Weights of a small GPT-style language model, trained from scratch on English Wikipedia.
Size: 9 layers, width 256, vocabulary 8192, 7.56M parameters.
Architecture: tied embeddings, attention and MLP in parallel.
Training: a variant of Muon for these matrices, 11463 steps.
MLP neurons of a small language model. Each row is named by its layer, matrix (down: output weights) and neuron, and shows model dimensions 32-127. Each number is 200 + 30 x the weight over its row's rms, rounded and kept within 0 to 999.
Before each neuron's rows, "fires before" lists the tokens most often just after its 100 highest values on Wikipedia text that the model never trained on.

fires before: " ", " a"
L5.down725,217,239,210,211,193,157,243,203,213,158,168,212,221,214,162,230,200,208,188,125,171,225,147,199,253,188,142,216,226,235,221,184,189,249,220,188,205,214,195,194,174,191,165,232,174,229,215,256,248,166,201,255,220,194,203,210,208,181,203,217,182,157,204,200,212,194,206,218,171,193,202,181,194,220,205,207,202,221,160,215,208,200,209,213,188,223,164,269,159,165,192,144,234,171,180,200

fires before: " ", " the", "ly"
L5.down447,179,220,218,160,209,228,212,223,197,208,154,208,170,202,206,213,178,235,182,231,211,238,256,162,186,214,259,207,218,204,194,185,201,168,175,222,213,204,191,202,182,227,176,194,176,178,259,189,162,178,187,192,150,181,252,196,179,232,205,188,199,215,217,195,143,186,196,211,246,219,174,198,195,173,123,211,116,167,166,225,208,251,200,159,194,169,180,197,202,178,228,181,206,189,152,261

fires before: ",", "s", "\n", " ("
L5.down218,223,210,190,181,220,163,252,161,233,181,280,230,214,223,205,173,165,168,178,200,237,160,183,201,146,227,184,193,228,207,228,213,268,262,160,221,211,194,254,240,182,210,221,155,177,174,189,200,229,199,199,221,218,246,185,186,236,242,217,198,203,239,198,188,224,167,203,166,207,229,241,196,207,226,211,187,249,138,137,184,194,189,168,176,186,190,141,172,162,174,184,169,247,243,201,218

fires before: " ", " the", "\n"
L5.down441,233,211,199,198,165,201,231,168,256,168,206,194,200,240,202,230,193,220,248,243,169,236,179,224,195,166,210,208,214,227,149,213,164,247,164,195,214,244,221,221,210,179,204,288,192,172,194,186,225,192,210,225,214,148,258,187,138,125,144,168,196,241,198,199,115,239,280,137,231,199,180,215,216,201,206,151,207,164,230,205,209,216,224,205,242,192,215,264,163,215,161,118,173,175,178,193

fires before: "\n", ".", "zu"
L5.down585,197,261,251,145,220,241,207,198,240,179,148,235,216,214,232,171,178,227,196,193,213,185,154,163,204,154,179,203,277,201,231,244,174,140,214,212,189,182,227,191,243,231,234,211,248,169,209,223,200,182,201,211,186,191,204,135,142,201,250,202,191,227,237,169,201,242,159,241,210,196,163,179,208,196,181,256,221,228,227,155,262,206,216,189,216,206,209,174,182,182,227,198,205,192,208,200

fires before: " "
L5.down147,153,210,246,192,195,214,176,180,200,208,194,160,238,215,182,216,168,203,196,195,229,236,161,201,227,192,203,211,249,212,169,263,212,156,230,212,205,217,203,192,220,189,196,161,224,154,183,194,163,176,215,224,225,222,217,164,210,202,191,251,199,163,184,212,219,187,180,168,265,216,213,241,166,162,194,169,219,165,178,249,221,140,131,202,195,191,211,233,205,246,198,194,194,166,188,188

fires before: "3", "4", "5", "6", "9"
L5.down64,184,185,243,151,203,230,215,228,209,256,183,187,226,217,218,226,248,160,248,240,205,237,164,178,176,197,157,220,150,162,138,230,186,208,174,185,205,204,198,291,218,211,151,181,178,138,245,234,219,181,186,192,232,205,188,194,225,198,151,145,202,176,227,240,201,162,177,177,249,183,155,174,191,226,207,240,232,162,213,217,227,189,247,218,229,196,195,233,209,193,242,250,219,173,221,165

fires before: " ", " #", "pos"
L5.down491,176,145,170,188,225,150,229,200,179,191,199,212,196,223,210,162,202,211,223,170,218,188,175,173,182,196,179,184,222,214,216,158,178,222,267,168,217,204,180,226,167,167,186,200,217,229,227,190,157,137,153,220,231,222,177,231,227,185,248,211,193,203,190,240,201,189,244,201,186,269,218,159,157,165,188,199,162,134,189,132,249,251,176,159,208,211,230,203,188,228,232,174,225,226,211,224

fires before: "0", "9"
L5.down394,212,229,230,206,202,135,307,217,221,159,186,217,190,242,195,137,202,199,253,209,209,214,193,175,174,204,182,231,161,232,218,249,221,205,184,173,198,213,140,179,175,182,176,187,192,210,173,265,206,250,182,202,204,239,243,171,171,200,156,187,231,215,173,175,201,203,205,161,156,200,228,235,170,189,191,164,225,188,210,178,203,241,215,224,186,181,219,273,166,260,219,260,190,202,218,202

fires before: "5", "6", "4", "8", "9"
L5.down151,217,183,174,200,206,184,210,168,217,196,192,178,226,260,166,174,181,195,251,198,207,189,181,198,156,155,209,182,208,237,136,197,212,239,261,217,200,284,240,151,187,194,209,206,139,234,164,238,195,158,189,247,267,182,156,219,206,190,262,142,169,218,211,204,196,230,198,216,214,152,169,165,221,233,243,195,166,230,180,227,136,197,265,252,178,224,202,156,156,194,215,204,163,215,221,221

fires before: " ", "ch", " |"
L5.down439,204,190,241,188,205,209,200,234,171,164,156,204,238,287,267,192,242,163,160,211,248,171,209,146,177,153,190,174,272,222,187,185,176,249,183,241,221,198,205,199,235,198,199,166,188,207,142,148,172,261,187,221,135,166,168,134,165,212,197,290,216,192,211,155,235,188,199,205,264,208,218,185,168,282,176,206,180,205,188,199,241,209,179,192,185,237,240,203,220,246,187,189,150,193,232,246

fires before: " |", " in", "."
L5.down366,186,193,142,215,239,159,212,205,126,187,223,162,191,173,209,212,210,172,189,236,170,212,233,155,263,199,185,152,167,164,206,215,197,187,230,227,202,198,193,226,178,195,246,203,179,220,177,208,213,173,214,244,218,228,220,209,205,168,204,174,268,182,247,199,201,186,227,221,180,243,199,175,198,156,169,188,193,203,165,148,211,157,217,141,219,169,176,164,237,232,216,222,209,220,243,199

fires before: "8", "9", "7", "5"
L5.down834,201,157,218,153,203,250,201,252,224,192,208,166,166,199,217,227,208,173,173,205,174,183,224,226,217,170,196,136,213,194,172,161,209,147,225,184,195,245,168,191,150,236,251,167,241,255,195,242,146,199,270,241,254,180,191,254,205,155,189,223,204,238,175,214,210,180,166,213,234,245,207,174,235,215,222,209,181,181,179,192,183,180,196,193,144,177,239,237,209,238,162,160,215,247,201,193

fires before: "6", "1", "5", "4"
L5.down22,189,211,197,255,189,195,205,272,221,141,172,189,233,233,209,161,155,187,227,152,217,187,242,196,212,159,225,201,200,224,274,179,199,153,181,206,166,194,174,253,211,201,189,178,204,164,174,202,142,166,189,181,234,196,200,188,236,209,194,209,235,198,223,195,139,195,201,207,214,192,167,164,209,182,169,194,208,205,180,194,249,195,239,168,254,240,217,230,190,141,186,192,170,238,238,269

fires before: " ", " |"
L5.down376,186,246,168,201,233,171,242,169,251,153,188,166,206,270,231,223,192,192,202,168,169,211,173,218,175,258,204,197,171,225,204,229,211,186,269,186,240,211,218,169,239,160,206,198,173,174,189,146,204,148,180,224,241,214,208,207,225,214,217,217,235,185,170,194,198,209,219,157,263,233,179,185,267,165,160,207,262,137,174,201,266,233,203,184,192,216,222,197,203,222,213,185,188,214,194,185

fires before: "6", "7", "8"
L5.down463,223,176,229,193,146,156,213,228,188,128,169,203,204,184,208,200,237,250,198,173,205,198,217,183,265,209,181,204,229,189,212,168,194,246,207,220,202,169,200,174,182,170,226,178,216,169,230,203,207,197,173,260,202,196,166,261,123,141,219,206,159,180,286,188,202,231,237,185,169,210,232,203,175,187,166,179,179,195,209,219,187,254,195,194,231,138,203,166,196,174,188,130,201,172,218,163

fires before: " on", " by", " to", " in", " at", " for"
L5.down429,241,154,215,194,204,154,202,172,209,170,172,171,169,230,199,225,205,163,170,243,190,227,195,185,186,197,235,205,144,158,228,209,196,200,236,195,194,202,273,214,211,188,172,242,170,196,226,202,188,212,142,212,231,196,163,185,213,163,204,177,233,239,161,206,174,187,207,238,214,211,244,278,173,251,243,258,217,204,173,206,206,194,144,184,197,237,185,236,212,158,209,157,143,234,174,220

fires before: "9", "8", "2", " "
L5.down800,207,167,209,199,220,186,150,191,236,243,214,165,213,199,219,216,200,221,158,202,219,158,186,218,176,174,265,236,178,167,218,198,214,166,185,196,149,214,184,211,178,204,182,194,228,226,147,213,169,204,182,205,176,227,245,200,165,199,243,243,283,202,223,211,180,174,177,214,158,218,197,241,258,196,209,223,218,269,194,145,176,215,182,187,164,142,237,186,232,195,225,201,219,180,185,210